MLP neurons of a small language model. Each row is named by its layer, matrix (up: input weights; down: output weights) and neuron, and shows model dimensions 0-95. Each number is 128 + 32 x the weight over its row's rms, rounded and kept within 0 to 255.
After each neuron's rows, "fires on" lists the tokens most often at its 100 highest values on Wikipedia text that the model never trained on.

L7.up36 [160 103 138  59 149 112  91  97 106 152 122 103 104 119 109 102 120 124 228 128 122 106 121 167 173 135 143 146 152 173 128 105  75 101 133 142  89 145 115  76  77 151  96  77 193 169  48 133 154  74 100  98 126 170 137 152 144 161 115 137 123 140  78  98 118 127 105 112 151 111 147 131  94 137 144 176 143 143 137  86 136 155 134 129  66 165 119  97 115 128 170 171 119 151  68 192]
L7.down36 [125 127 165 142 110 133  97 133 112 180 110 154  81 127 111 120 117 184 153  85 124 172 120 141  66 147 143 229 129 132 114 149 169 128 162 151 172 111 128 134 125  97  99 121 197 160 121 127 112 158  96 134 114 115  53 103  64 114 101 127  87 219 103 105  50 157 161 158 154  83 186 163 132 135 157 162 107 144 107  77  82 142 105 125  97 102 125 108 114  74 100 100 153 127  78 144]
fires on: " at", " under", " to", " over", " back", " near"

L3.up1498 [172 134  99 138 199 173 165 114 119 146 162 170 121 139 135  68 122 189 114 133 142 114 139 144 143 128 158 128 104  81 127 103 182  91 157  53 158 121  97 162 134  95 131  91 160 116 175 144 119 143  70 108 106 173 183  70  87  98 125 150  72  51 129 124 133 123 162 134 186  77 129 167  73 120 151 129  97 179 112 139  55 149  82 118 114 108 130  53 152 123 117 123  83 132 193 167]
L3.down1498 [110 165 104 141 137 140 144 140 127 120  86 138 125 137 105 165 161 136  94  98 201 109 155 138 110 174 100 139  89 112 115 141 161 136 129 126 142  98 156 119 100 152 138 146  94 126 153  87 155 144 153  86  76 124  94 102 143 143  96  83  91  87 111  84 138 180 149 162 109 112 161 155 179 185  71  88 102 224 130  94 132  99 149 147 150 204 148 131 142 113 103 142  68  68 188 129]
fires on: "er", "ir", "ci", "d", "r"

L3.up848 [ 84 146 113  80 102 113 144  81 113 103 140  99 110 135 127 164 137 187  93 124  94 112 166 157 133 125 142 150  93 104 158 144 110 138 194 125 131 147  98  85 140 175  83 150 104 131 114 125 150 159 109 177 109 164 160 184 106 120  95 138 152 139 154  83 156 154 174 134 106 115 128 126  84 107 141 162 194 122 139 143 164 106 167 163 140 133 124 168 150  57 133  58 150  78 135  52]
L3.down848 [ 81 162 159 130 176 120 109 143 124 103 106 162 155 129 130  79 115  86 125 153 167 104 153  98 175 158 118 170 130 104  63 190  99  75 116 132  83 139  83  99 131 108 228 189 102 149  34 192  90 170 118 147 118 179 107 166 121 117 156 122 124 114 146 161 162 191 133 209  91 141 106 110 146 112 173 174 112 129 124 107 116 106 174  83 132 113 132  83 142 126 161 126  80 145 135 101]
fires on: "m", "al", "ed", "p", "n", "en"

L10.up615 [ 97 122  75 163 120  98 126 129 135 158 140 126 126 110 107 124 124  55 146 160  66 122 167  94 133 151 146 120 168 199 142 129 105 118  95  84 128 158 158 176 150 160 109 165 147 237  82 145 118 152 101 149 122 152 150 134 153 120 123 106 140 113 120 153  66 151 108 107 154 129 106 110 155 165 147 117 105 138 120 107 181  99 159 165 148 100 144 168 170 130 154 140 126  90  88 108]
L10.down615 [136 139 107  59  42 138 125 119 112 106 121 137 159 118  80 139 176 142 165 121 148 126 142 135 134  91  99  94 116 169 107  77 126 123 123 157 171  88 135 142 160 125 156  73 139 175  96 164 143 124 118  65 115 121 187 163 111 119 123 117  71 131 129 122 179 125 132 165 184 184 145 160 133 162 130 118 143 114 120  71 114 122 179 183  96 151 137 153 135 123 131 139  61 104 121 146]
fires on: " Ne", "ne", "fe", "pe", "e", " f"

L3.up1465 [154 187  88 143 185 176 126 114 164 116  71 124 154 104 117 179 107 161 157 148 161 131 174 161 133 120  90 149  99 124  90 133 132 130  95 133 133 115 139 115 147 113 127  53 164 117 104 129  90 183 162 144 103 114 151 100  63 134  66 144 122 116 171 157 166 109 132 117 108 106 123  65 111 102  34 140 133 121  95 105 108 145 110  65 130 147 127 193 124  99 146 122 114 140 181 175]
L3.down1465 [147  99 130 150 120  83 159 157 165 113  55 121 129 156 112 121 186 167  78 126 116 187 131 125 137 102 165 165  36  91  84 134 131 188 133 147  47 103 166  95 133 162 151 164 200  66 155 154 135 155 133 127  96 161 185  81 176 111 141 101 100 138 126 140 115 157 114 128 113 134 134 143 133 141  85 106  91 133 101 162 171 185 141 172 129 117 109 161 180 143 146 144  81  42 105 159]
fires on: " f", " inter", "y", " ", "t", "at"

L2.up142 [121 127 170 156 103 147 135 111 141 109 161 109 123 115  88 153  80  69 120 168 178 123 129  98  87 131 122 121 170 136  93 130 118 148 116 117 128  75 154 200  78 151 187 131 150 203 131 100  96  79  99 121  80 136 129  69 107 124 133 136  98 134  82 126 151  93 182 124 177 168 122 129 131 154 160 137 127 109 140 163 144  78 130  81 201 164  98  97 135 169 105 111 107 138 111  60]
L2.down142 [175 186 102 105 111 139 147 179 158 118 169 111 158 203 144 115  86 161  90 159 145 114  67 133  81 172 162 160 152 137 153 134 117 111 206 135  85 108  94 173  89 176  91 123 110 144 105 135 117 154 149 108 116 106 134 123 156  99  85 115  96  88 159 132 149 168  46 129 108 124 160 135 116  90 170 128 162  81 118 128  84 191 128 156 120 180 138 104 141 105 157 108 162 102 182 141]
fires on: "al", "ual", "tor", "th", "p", "tin"

L2.up11 [126 190  91  97 162  88 116  73 155  90 112 118  94 139 114 122 148 109 148 124 100 136 170  67 120  83 192 128 106 117 100 162 138  90 140 141 181 165 144 158 160 103 205  79 134 151  77 123 124 119 161 114 148  93  91  45 137  86 187 117 174 130 161 178  88 143 116 106 162 130 162 101  74 114 119 164 141 103 104  81  99 126 120 125 125 151 169  94  92 126 187 153 131 169 179  99]
L2.down11 [ 98 148 161 112 129 117 162 145 122 154 148 146 146 111 141 117 125 141 162  75 151 140 118 184 156 164 107 139 183 160 114 149 122 153 102  82  92 133 134 146 135  89 102 149 136 134 148 131 103 177 130 124  89 142 124 165 109 157 125 110 137 140 154 101 129  94 116 113  34 107 142 100 114  77 156 126 126 143 135  59  54  67 152 151 176 135  93 145 136 168 177  73 130 150 146 156]
fires on: "-", ".", "mmer", "he", "fe", "ø"

L10.up164 [ 82 103 161 145 186  94 106 201 109 163 139  99 134  95 155  99 147 109 169 145 175 127 150  55 139 129 129 139 110 147 144 139 198 155 140 163 141  71  31 135  94 182 189 127 133 142 111 138 114 119 143 112 156 113 138 135 144 188  95 132 139 178  86 133 129 120 137 139 151  61 124 106 119 105 141 129 127 113  99  89  93 177 177  99 142 135 173 124 133  96  56 103 122 108 125 118]
L10.down164 [164 132 169 157 133 138 115 109 137 129 104 176 134 187  86 210 137  90 148 109 131 126 160 165 145 131 135 156 112 116 139  88 117 146 160 136 126 133 136 157 132  73 146 159 127  75 204 144  96 112  72 109 101 127 146 124  99 138 130 122  90 134  95 125 160  96 146 103  71 189 163 154 133 132 144 102  80 149 128 212 135 167  95  98 156 185  85 149 111 104 121 153 117 126 173 119]
fires on: " mi", "c", "mi", "im"

L3.up1518 [ 46 129 133 117 126 127 114  52 126 178 138 161 133 151 112 127 180 133 131 168 139 157 124 118  68 142 150 152 147  92  74 134 166 184 121 175 129 163 122 121 119 148 116 131 174  33  99 105 118 129 121 103 108 164 153  76 111 130 136 136 107 107 118 155 141  83 139 116 141 123  84  89  93 108 151 125 121 156 160 155  65 155 147 161 110 157 145 118 166 159 132 124 148 123  97  99]
L3.down1518 [166 139 187 105 105  64 133 103 112 162 166 112 184 100 149 129 120 118  95 143 158 107 156 113 101 129 109 179 148  61  96 158 154 143 108 108 120 116 107 105 139 180 119 121 107 186 119 162 108 106 174  85  97 145 138 126 102 151 171 185 170 110 101 140 171 137 142 156  83 166 143 104  38 164 134  80  62 105  63  73 126 164 155 111  98 173 133 152 121 147 144 148 121 157  72  94]
fires on: "v", "j", "il", "m", "av", "h"

L10.up1534 [121 138  85 157 141 158 121 171  82 175 142 120 170 119 140  98 152 133 116 147 176 124 166  72 125 168  97  53 167 182 101 102 132 152 158 135  99 143 148 128 133 145 105 141 125 129  94 131 137 160 129 104 127 103 182 146 107  82 189 170 148 135  89 102 113 118  93 131 139 137 115 138  98 108 102  62  92 176 130 130 114 148 143 172  99 108 145 154 178 157 142 183 116  87  99 128]
L10.down1534 [ 94 141 109 139 119  99 122 159 108 138  92 122 163 113 133  93 102  81 157 156 159 136 121  73 102 120  89 119  92 110  71 163  84  57 134 167 203 129 129 173 136 131 139  79 168  70 132  49 153 172 132 127 153 138 117 123 126 127 127 121  87 133  96 127 123 108 175 140 141 133 152 115  89 136 147 139 150 216 166 137 110 111 158 117 148  75 171 126 109 113 101 204  90  99 134 192]
fires on: " Mar", " F", " N", "F"

L2.up941 [112  67 102 114 145 158 174 147 126 183 129 143 118  85 148 181  69 106 111 168 104  77 124 132 135 112 107 142 205 105 136 132 158 155 154 145 115 162 143 190 126 118 200  73 138 138 114 144 146 202  91 101  64 127 128 130 128 184  74 162  89 159 112 144 149 142 155  54 122 137 144 153  86 135 133 141 114  90 157 121  87 116 117 164 100 174  83  84  96 160  42 136 117 108 130 140]
L2.down941 [ 52 170  97 108 164 109 107 170 143  95 101 149 110 139 110 160 120 150 138  48 152 119 169 120 135 135 119 149 151 108 136 155 143 138  80 113 122 152 141  70 156 142 117 185  24 113 145 126 155  85 155 137  98 172 102  85 157 148 138 175 100 104  69  83 167 153  87 145  58 182 142  85  83 136 112 135  69 157  84 175  78 139 114 112 144 130 149 142  85 202 183 153 103 126 146  97]
fires on: "r", "ir", "en", "k", "w", "ne"

L3.up1477 [102 161 108  85  97 187 135 105 156 143  54 121 154  87  89 131 129 164 134 137 150 193 131 163 198 109  87 119 110  72 195 179 145 112 145 124 117 147 174 169 157 164 180 139 105 120 149  95  77 113 137 118 146 105  89 129 161 150 179 140 125 118  89 129 150  73 184 170 123  98 105 101 105 114  93 188 116 115 139  97 124 105  92  97  93 127  84 124 105 194  97 103 141 162 132 103]
L3.down1477 [122 115 165 145 157 107 194 130 155  38 102 133 162 131  73 165 140 132 119 122 152 148  88  80 137 164 129 105 204  61 119 123 143 150 150 128  97  65 136 154 150 156 157 105  92 151 101 115  95 154 142  89 171 108 149 150 159  80 123  71  27 152 105  79  62 132 132 137 107 137 165 163 151 166 107  90  62 100 134 134  96 129 152 140 141 134 104 155 136 165 143  96 163  84 104 156]
fires on: "s", "d", "k", "t", "ex"

L2.up1513 [138 164 111 135 150 133  97 138 123 116 139 109  64 188 101 166 136  77 127 117 114 134 134 114  28 106 144  97 145 157  76 165 117  83 109 134 108  46 125 154  78 169 133 125 164 128 166 129 144 140  62 112  93 129 178 118 138 134  89  81  73 104 120 165 133 109 144 118 136 175 120  23 163 130 148 193 196 141 118  96 133 126 131 137 160 172 115 125 140 135 122  99 172 120  57 175]
L2.down1513 [140 156 142  81 115 130 129 111  86  90 141 126 201 123 133 198 123 143 105  56  95  75  86 187 153 160  72 121 114  99 179 151 104 102 124 121  73 141 144 134 138 120 122 174 102 131 156 169 164 124 143 123 200  83 129 176 125 156 138  95  67 168 160 121 103 170  97 200 153 117  67 144 155 127 153 179 168 138 148  99  70 106 144  72 135  97 145 119  96 123 180 124 161 140 183 126]
fires on: "ar", "al", "il", "tor", "t"

L3.up1088 [144 110 106 133 205 157 147 121 136 107  68 197 143  94  85 135  97 147  96 160 140 134  99  88 121 147 108 170 138  91 117 119 112  95 154 106 108 139  95 143 136 110 212 154 146 176 140 101  79 137 134 101 135 122 129 106 105  69 146 147 151 113  95 143 142 112 140  96 188  73 166  78 103 178 121 109 108 192 150 152  78 124 129 124 131 145  79  77  56 159  80  95 127 108  55 119]
L3.down1088 [123 127 109 108 112 188 152 139 109 118 125 112 132 172 105 135  89  98 128 110 119 132  94 110 121 180 149  62 118 138 121 122 134  70 168 122 138 146 198 202 130 150 154 127 157  73 136 129 144 120 139 109 110 130 131 200 121 154  92 109 175  63  85 206 180 104 110 109 116  65 119 114 125  93 185 120 154  89 136 116 169 118 208 146 114 172 134 120 157 146  91 175 126 118 157 158]
fires on: "ate", "ig", "ice", "mp", " since"

L3.up925 [111  39 126 136 116 130 162  45 114 118 118 137 121 153 113 196 154  97  69 151 147 171 102 139 164 136  99 147 116 149 120 165  96 164 131 134  95 121 123  94 157 144 122 147  57 127 140 130 124  96 136 134 136 112 176  41 157 166 154 105 164 100 135 192 126 105 118 145 155  92 113 117 109 135 131 163 126 188 130 135 130  72 131 160 110 189 152 116 116 181 165 140 128 118  92 181]
L3.down925 [ 85 116 107  98 174 112 133 117 103 126 145 198 127 150  99 189 116 178 101 152 188 122 103 137 141 104  70 147 174  72 135  73 179  94 139 102  92  81  85 109 139 166  73 174 112 126  95 146  82 170  90  83 137 152 159 134 108 114 163 175 158 100 150 126 103 168 117 126 157 104 154 190 108 100 118 154 136 168 156 115 157 102 132 161 131 147 124 129 117 101  83 211  66 113 168 114]
fires on: "v", "s", "f", "vi", "z", "us"

L3.up778 [103 104  67 153 130 108 130 149  89 126  78 166 162 130 140 106 109 110  90 120 117 185 150 146 135 149 147 126 134 143 129 117 111 139 117 199 164 106 132 118 127 149 108 131  91  96  86 118 125 127 103 167 186  98 114 128 199 118  94 144 148 166 164 165 153 132  85 105 148 179  82 130  93 114 174 117 113  96 174 118 125  86 127 109 153  93 172 115 146 100 145  53 126 152 120 149]
L3.down778 [126 134 118 154  89  83 194 116 160 107  96 130 100 145 168 183 146 180  92 114 127 184 108 143 133 138 121 121 129 112 130 115  82 108 108 148  84 163 151 150 164 113 117  52 185 129 109 231 120  84 105 206 176 156 111  83 171 118 103 189  69 108 169 142 111 114  85  81 150 169  74 105 150 147 126 130 171 121 127 130 155 136 110 138 131 123 112 117 134 191 158 108 160 159 144 205]
fires on: "e", "pi", "u", "ar", "qui", "y"

L10.up1410 [134 125 107 134  95 141 123 125  68 140 121 170 131 124 114 129 201 147 180 149 121 110 104  78 125 118 156 132 125 146  43 132 119  89 143 103 102 123 178 132 120  76 118  95 175  99 173 139 102 106 147 157 164  99 210  99 154 124  94 160 134 117 107 132 159 167 153 123 132 158 195 151 116  60 186 125 174 147 146 117 100  99 146  81 140 171 189 166 189 184 167 123 120 126  89 100]
L10.down1410 [165 113 151 112 122  66 156 103  93 147 120 131 137  93 103 110 104  32 128 108 207 148  82 149  53 132 124  90 140  69  91 138 147 141 134 102 161 138 112 110 143 150 146 118 128 149  75 121 102 105 166 184  92 141  84 176 170  93 143 117 148 127  99 107 109 130 137 126 132 195 146 165  96 146  71 114 129 129 157 124 171 142 148 136 143 116 150  97  76 121  73 139 133 204 144 172]
fires on: " F", " G", "F", "o"

L10.up1472 [159 140 145 151 147 125  15 142 156 121 103 186 107 105 102 157 105  94 114 174 104 103 214 168  99 197 103 100 128 143 120 201 119 152  95  64  79 114 141 107 157 120 153  87  97 127 109  85 149 144 128 123 147  47 183 125 163  97 162 127 108 147  72  87 132 141 130 144 130 185 124 134 121 146  87 112 189 145  99 108 192 114 125 104 122 167  83 163 164 128 120 131  75 146  91 157]
L10.down1472 [ 77 159  47 223 145  81 161 104 134 158 139 118  97 102 129 111 116 151 153 150 102 151  98 168 159 153 125 104  78 101 133 155 124 150 106  86 154 150 114 167  94 131 154 138 134 121 114 135 165 135 104 141 160 155 122 101 101 166 125 153 173 191  81 121 130 126 124 135 104 123  82 123  60 104 106 159  80 145 110 182 168  88 111 162 182 159 177 133 103 122 180 148  94 210  98 105]
fires on: " on", " Le", "′", " for", " in", " of"

L10.up907 [159 162 134 172 156 152 114 176 112 146 115 139 164 133 104 134  83 125 148 180 135  91 171 121 198 108 115  73 122 188  87 155 143 111 148 152  95 124 132 151 136  95 156 127  59 119 156 177  95 113 119 133 100  77 129 172 141 108 102 148  95 123 127  95  97 142 129 159 230 133 165 133 125 171  97 101 127 135  92 114 109 160  96 108 141 175 126 152 172 138  74 144 201 115 130 130]
L10.down907 [158 147  87 150 162 154 140  88 164 174  98 175 162  97 116 145 132 158  94 135 140 100 110 142 154 122 152 193 101 177 130  91 164 117 120  78 113 166 122 152 158 158 125 157 128  76 148 180 120 130 155 132 196 102  68 115 140 127 112 147  85 109 108 139 105  94 112 103  93 172  68  86  76 106  87 128  85 102 130  64 125 114 139 154 173 148 118 143 143 155 189 134  78  96 104 160]
fires on: " in", "ch", "at", " of", "th", "ä"

L10.up588 [ 96  87 124 106 133 116  73 126 213 125 162 123 111 145 121 117 151 184 128 113  98 123 139  87 160 139  93 140  90 120  98 140 193  77 129 141 135 126 131 150  93 156 118 126  50  69 197 125 194  92 128  65 176 111 140 110 145 195 142 145 205 144 156 145 199 125 179 119 107 151  81 123 102 150 134 190 156 121 118 108 137 151 151 145 183  98 140 113 144 120 162 125 110  87  69 142]
L10.down588 [ 63 132 144 188 125 145  88  86  99 132 107 100 163 159 103 154 106 109 166 101 129  98 115 143 111 154 135 117 140 113 114 131 156 107 139 158 174  98 148 141 167 126 120  88 161 112 178  94 174 177 164  67 154 136 176 175 136 104 171 105 207 129 126  95 135 189 133 132  90  87 119 173 131 103 106 135 134 148 121 118 165 124 165 144 156 145  60 140  96  68  86 179 190 103 140  28]
fires on: "ro", "o", "ad", "d", "om", "s"

L2.up1143 [ 95 148  95 134 137 106 134  86 167  71  94 112 123  99 116 163  79 165 180 153  87 169 175 106 143 131 183  98 112 112 162 184 147 143  79 148 186 158 175 132 144 104 140 169 103 127 124 137  84 151  73 145  81 113 109 160 100 119 112 117 103 111 153 170 186 119 126 118 111 110 139 108 154 110 121  79 171 119  84  89 138 155  93 106  96 142  98 127 151  95 107  92 109  88  75 115]
L2.down1143 [139 123 154 140 186  75 148 131 139 101 116 131 116 102 126 141 197 112 143 142 154 114 116 111 201 108  97 108 144  86 156  99 130 131 102 134 114  95 153 154  96 121 133 177 120 145 135 140  24 167  93 138 108 129 141 105 165 167 156 118 127  78 138 177 141 107 146 179 121 118 142 157 111 155 128 138 141  93  99 110 139 157  86 134 111 123 132 176 158  86 166 115 117 111 106 151]
fires on: "on", "ar", "am", "t", "an", "at"

L3.up101 [189 142  85 107  98 167 140 170 135 145 143 151  82 136 119  99 130 116 101 214  81 118  75  96 161  88 116 103 165 139 115 169 106 109 123  96 150 114 103  71 115 161 124 146 152 162  75 129 114 202 151 125 177 168 123 113 144 131  68 109 106  86 139 155 175 181 189  98 120 172  73 113 141 122 119 153 165 109 163 158 134  85 139 137 113 129 157 112 149 148 100 162 106 142 100 126]
L3.down101 [145  70 119 160 121 124  95  95 119 147  78 140 157 149 157 123  80 146 160 119 142 153 110 154 124 122 161 110 132 150 103 104 131 153  99 123 127 185 135 134 123  77 186 143  83 117 114 180 194  77  66  92 136 134 131 117 100 128 137 195 163 111 173 123 176 110  99 104 115 126 147 139 130 126  79  73 121 103 156 116  94 156  89  97 135 171 123 196 112 142 100 112  85 155  93 156]
fires on: "n", "la", "in", "re", "on", "ri"

L2.up88 [134 135 146 119  83 128  77 105  35  99 153 112 124  76  34  88 116 118 103 151 149 200 160 123  86 161 124 204 115 152 137 153 103 121 135 148 135 168  78 124 129 102 120 161 107 156  71 132 138 187 110 167 119  93 129 145 159 158 112 128 123 174 154 127 166 137 127 130  95 163 143 155 121 186  85 123 189 104 145 111 145  67 126 131 153  87 113 153 143 131 148 160 170  42  91 119]
L2.down88 [ 65  82 117 104 140 137 152  89 108 223 106 181 167 120 145 133 135 186 136 106 138 134 113  90 150 104 145  64  98 170  86 166 119 143 129 129  74 159 177 152 100 140 186 130 134 135  74 186 147  80 130 135 144 168 119 145 126 127 115 163 209  84 149 138 141  91 119 138 108  93 162 136 152 128 102 128  71 112  56 111 148 145 153  58 128 149 128  39 154 169 143 142  88 137 146 146]
fires on: "un", "n", "on", "p"

L10.up14 [165 154 121 162 199 146 110  36 107 162 165 144 130 118 108 122 163 142 120 129 117 133 133 109 153 128 147 119 161 132 138 165 175 160 136 147 139 135 141 152 170 166  81  73 176 166  99 107  66 121  88  90 141 118 109 115 113 174 123 124 119 124 111 151 127 154  84 157 147 152  83 155 101 132 137  86 152 176  80  82 115 126 101  73 145 150 105 132 126 157 102  89 161 163 120 144]
L10.down14 [131 151 160  80 147 108 141 182 167 148 179 102 130 188 124 104 161 123 118 149  87 156 144 115 133 135 104 124 103 114 113 129 135 126 113 117 137 126 157 113 110  63 143  69 141 141 147 151 131 140  78 157 180 141 161 125  91 127 130 117 135 115  92  98  85  89 146 152  95 156 124 136  83  97 142  93 130 184 142 106  83 139 108 150 192 145 199 151  94  91  67 106 147 117 120 155]
fires on: " Car", " at", "se", "ar", " O"

L7.up1227 [189 103  89 112 126 153 113  72 111 172 133  88  99  96 154 125 136  93 168 100 103 121 123 115 124 149 148  87 173 180 117 156 167 134 156 186 153 102  88 116 146  98 100  72 115 117 105 124 128 142 107 103 187 114 168 113 107 161 134 139 135 146  80 103 110  98 156  89 162 132 130  44 159 134 119 146  93  65  78 129 126 180 120 146  71 121 122 111 137 150 114 168 126 180 113 155]
L7.down1227 [103 145 128 113 102 114 125 156 132 146 107 153  94 181  94 103 137 186 125 150  92 129 117  64 132 165 189 124 149 158 159 153 221 153 112 165 119 158 154 113 135 143 113  82  95 126 129 116  61 142 141 199 144 102 120 114  67 155 180 154 132 149  19 109  88  71  70  91 111 183 143 106 119  20 194  93 110  97 155 120 133 113 119 129 103 159 117 105  94 119 112 113 112 136  95 119]
fires on: " at", " Pri", " over", " At", " O"

L3.up583 [114 141 122 107 188 167 121 122 119 121 113  88 160 103 156 159 100 171 158  55 177 110 123  81 113 140  44 165 153 108 100 154 167  92 159 157 144 172 150 152 155 202 138 100 107  73 116 108 114  71 136 159 143  68 134 128 115 169  87 106 119 157  98  92 126 205 190 177 112 172 147 151 112 160 108 178 117 123  48  71 149  99 108 136 142 134 146 144 115 140 137 160 124 106 116 114]
L3.down583 [ 83  87 131 146 189 140 151 102 162  85 129 113 161 186 129 123 109 123 169  91 156 103 130 151 155 105  60 143 108  83 146  67 103 171 103 167 111 127 144 161 109 166 127  91 163 146 111 108 128 126 145 128 117 137 130 164 130 135 145 154 155 142 146 118  99 170 126 133 115 119 167 171  64 165 120 120  83 102  80  96 132 108  87 151 107 173 103 141 164 161 125 127 137 147 101 123]
fires on: "s", "d", "k", "o", "ck", " Ro"

L7.up204 [ 82 145 134 107 131 103 133  84 146 132  93  72 170  98 149  59 100 105  78 155 145 111 143  93  90 140 172  98 164 120 165 167 158 108 147 160 181 128 176 171 101 150 145 166  99  98 150 136 153  95 100 162 110 122 204 133 123 127 161 119 122  98 110  38 106 100 174 185 155 126 160 171 114 126  93 191 126 106 139  70 123 114  96 108 158  97  47 103  97 160 132 108 133 128 175 128]
L7.down204 [106  55 139 154 131 210 109 105 177  76  88 103 102 153 155 136 159 132 112 133 119 105 157  96 143 120  82 109 110  74 135 178 166 148 107 137 119 109 137 163 163 101  93  91 160 176 153 168 191 116 160 101 101 157 119 197 136 105 137 174 101  67 100  99  68 198 126 108 181 135  75 169 150  68 104  88 126 131 122 156 151 130 141  98 104  80  78 125 112 154 169 132  96 143  99 152]
fires on: "s", "p", ".", "d", "el", "ed"

L7.up137 [126 175 139 111 195 140 114 121 120  85 127  99 104 102 152 146 154 121 203  99 133 127 134 203 123 128 159 132 181 169  61 125 119 141 155 151 114 142 104  70 149  83 129 104 116 197 113 102 145 128 144 131 113 142 106 139  90 151  91  92 176 125 138 118 217 132 132 112  84  84  82  90 120 129 116 125  91 144 121 143  55 132 128 133  86 180  99 134 138 176 138 131  96 146  89 183]
L7.down137 [144 152  97 121 113 176 124 148 139 138 109 177 118 167 126 130 148 134  92  33 146 111 115 105 109 150 197  97  91  95 164 120 169 176  69 135 103 147 173  90 159 147 183 141 115 177 139 125  81  83 151 104 181  97  86 141 132  78 215 173  81  82  93  88  53 117 100 148 145 203 124 116  85  95 130 140 155  93 169 128 118 148 104 135 168  76 100 137 114 154 120 113 121 110 127 141]
fires on: " at", " |", ":", " At", " to", " under"

L3.up194 [133 114 213 159 135 107 176 101 142 132 133 140 126 117 106 139 160 154 120 123 180 171 150 146 171 199 126 203 160 128 112 127 103 123 115  92 116 105 152 113 151 110 110 146 102 129 155 144  58 130 142 105 128  61 177 105 125  78 114 109 195  97 128 137 146 134 162  54 120 164 208 114 126 136 156 112  77 142 106 122 103 102 105 125 140 111 110  99  98 192 138 144 117  49  69  94]
L3.down194 [123 118 153  65 120 126 100 135 109 119  95 135 146  98  96  91 117 168 136 116 133  91 163 137 140 118  53 137  97  98 177 172 106 161 143 161 126 120 182 138 126 168  72 129 121 149  81  65 165 154 115  94 139 137  93 139 105 134 176 122 128 175  87 129 133 156 123 167 154 106 160 141 127 118 144 128 109 123 106 161 141 108 164 111  93 107 132 193 134 117 110 146 120 142 130 137]
fires on: "s", "n", "z", "ang", "c", "ion"

L10.up745 [118  99  85 151  89 109  78 134 139 122 192  92 113 164 102 118 153  56 135 122 122 114 163 215 118  84 141 116 139 142  95 173 115 174 164 117 187 110  79 129 109 156 148 146 162 137 101  98 138 101 184 156 135 130 156 105  88 121 144 186  75 157  55 121 145  79 124 115 143  56 163 175 197 134 145 103  82 149 107 104 111 139 155 130 158 103 123 155 121 149 156  96  73 114 132 163]
L10.down745 [164  79 155 149 106 125 128 111 177 100 125 194 174 120 130 143  77 157  93 144 213  86 148 152 110 115 167 134 108  89 124 120 119 104 124 136 121 129 135  55 126  38 127 176 128 140 151 148 156 130 112 196 127 155 107 142 102 128  79 172 104 101 102 137 122 119  90 105  90 135 145 127 130 146 145 130 133 139 121 187 164 139 180 125 116  87 126 134 141 116 129 158 160 167  44 132]
fires on: " di", "er", ")", "e", "il", " d"

L10.up789 [152 124 125 148  55 183  30 127  86 116  76 127 121 113  86 147 136 141 153 130  97 134  92 100 140 134 184 109 170 163 117  82 122 135 113 171 124 151 123 140 113  72  70 179 111 110 130  92 139 122 159  98 149 155 162 161 172 134 132 155 139 123  60 115 129 102 171 118 185 114 150 126 146 135  90 152 117 194 154 101 107  99 129 123 144 136 111 150 139 131 177 155 141 103  45 110]
L10.down789 [ 87 102 182  77  68 150 145 143 157 159  95 131 203 109  68 126 146 104  95 124 148 149 106 128 115 108 101 101 124 110 155 149  76 145 141 127 149  74 145 148 104  93 102 101 202 133  88 128  87 179 115 142 111 182 142  79 182 118  71 107 101 158  84 143 163  94 128 111 171 162 126 132 133 125 121 156 125 143  93 114 128 127 204  84 184 108 153 145 130 157 139 112  81 120 149 133]
fires on: " F", " f"

L2.up46 [117 144  53  69 124 140 119 123 118 108 110 132 116 116  70 165 152 163  97 112 143 155 134 129 111 109 169 114 151 122  84 163 116 150 167 129 113  82 156 105 185  94  91  97 146 156  43 159 103 131 126  53 116 133 126 173 158 130 155 117  86 157  92  94 106 126 135 105 156 157 155  98 146 169  78 155 118 108 118 171  76 133 112 133 154 136 110  43 147 148 153 114 211 112 119 165]
L2.down46 [145 149  57 146 171 136 110 131 111 156 155 137 152 112 167 164 119 184 132  97  98 148 102 105 134  83  95 142 165 145  85 125  68 152 107 120 184 171 109 141 104 100 136 143 163 163 145 134  44 117 158 193 148 173 152 122 121 142 115 156 154 122 152 127 128 163  53 143 129 130 106 132 106 141 167  96 116 135 141  38 133 130 133 191 106  87 101 121 156 103 100 124 136 137  98 107]
fires on: "au", "é", "ie", "er", "hi", "es"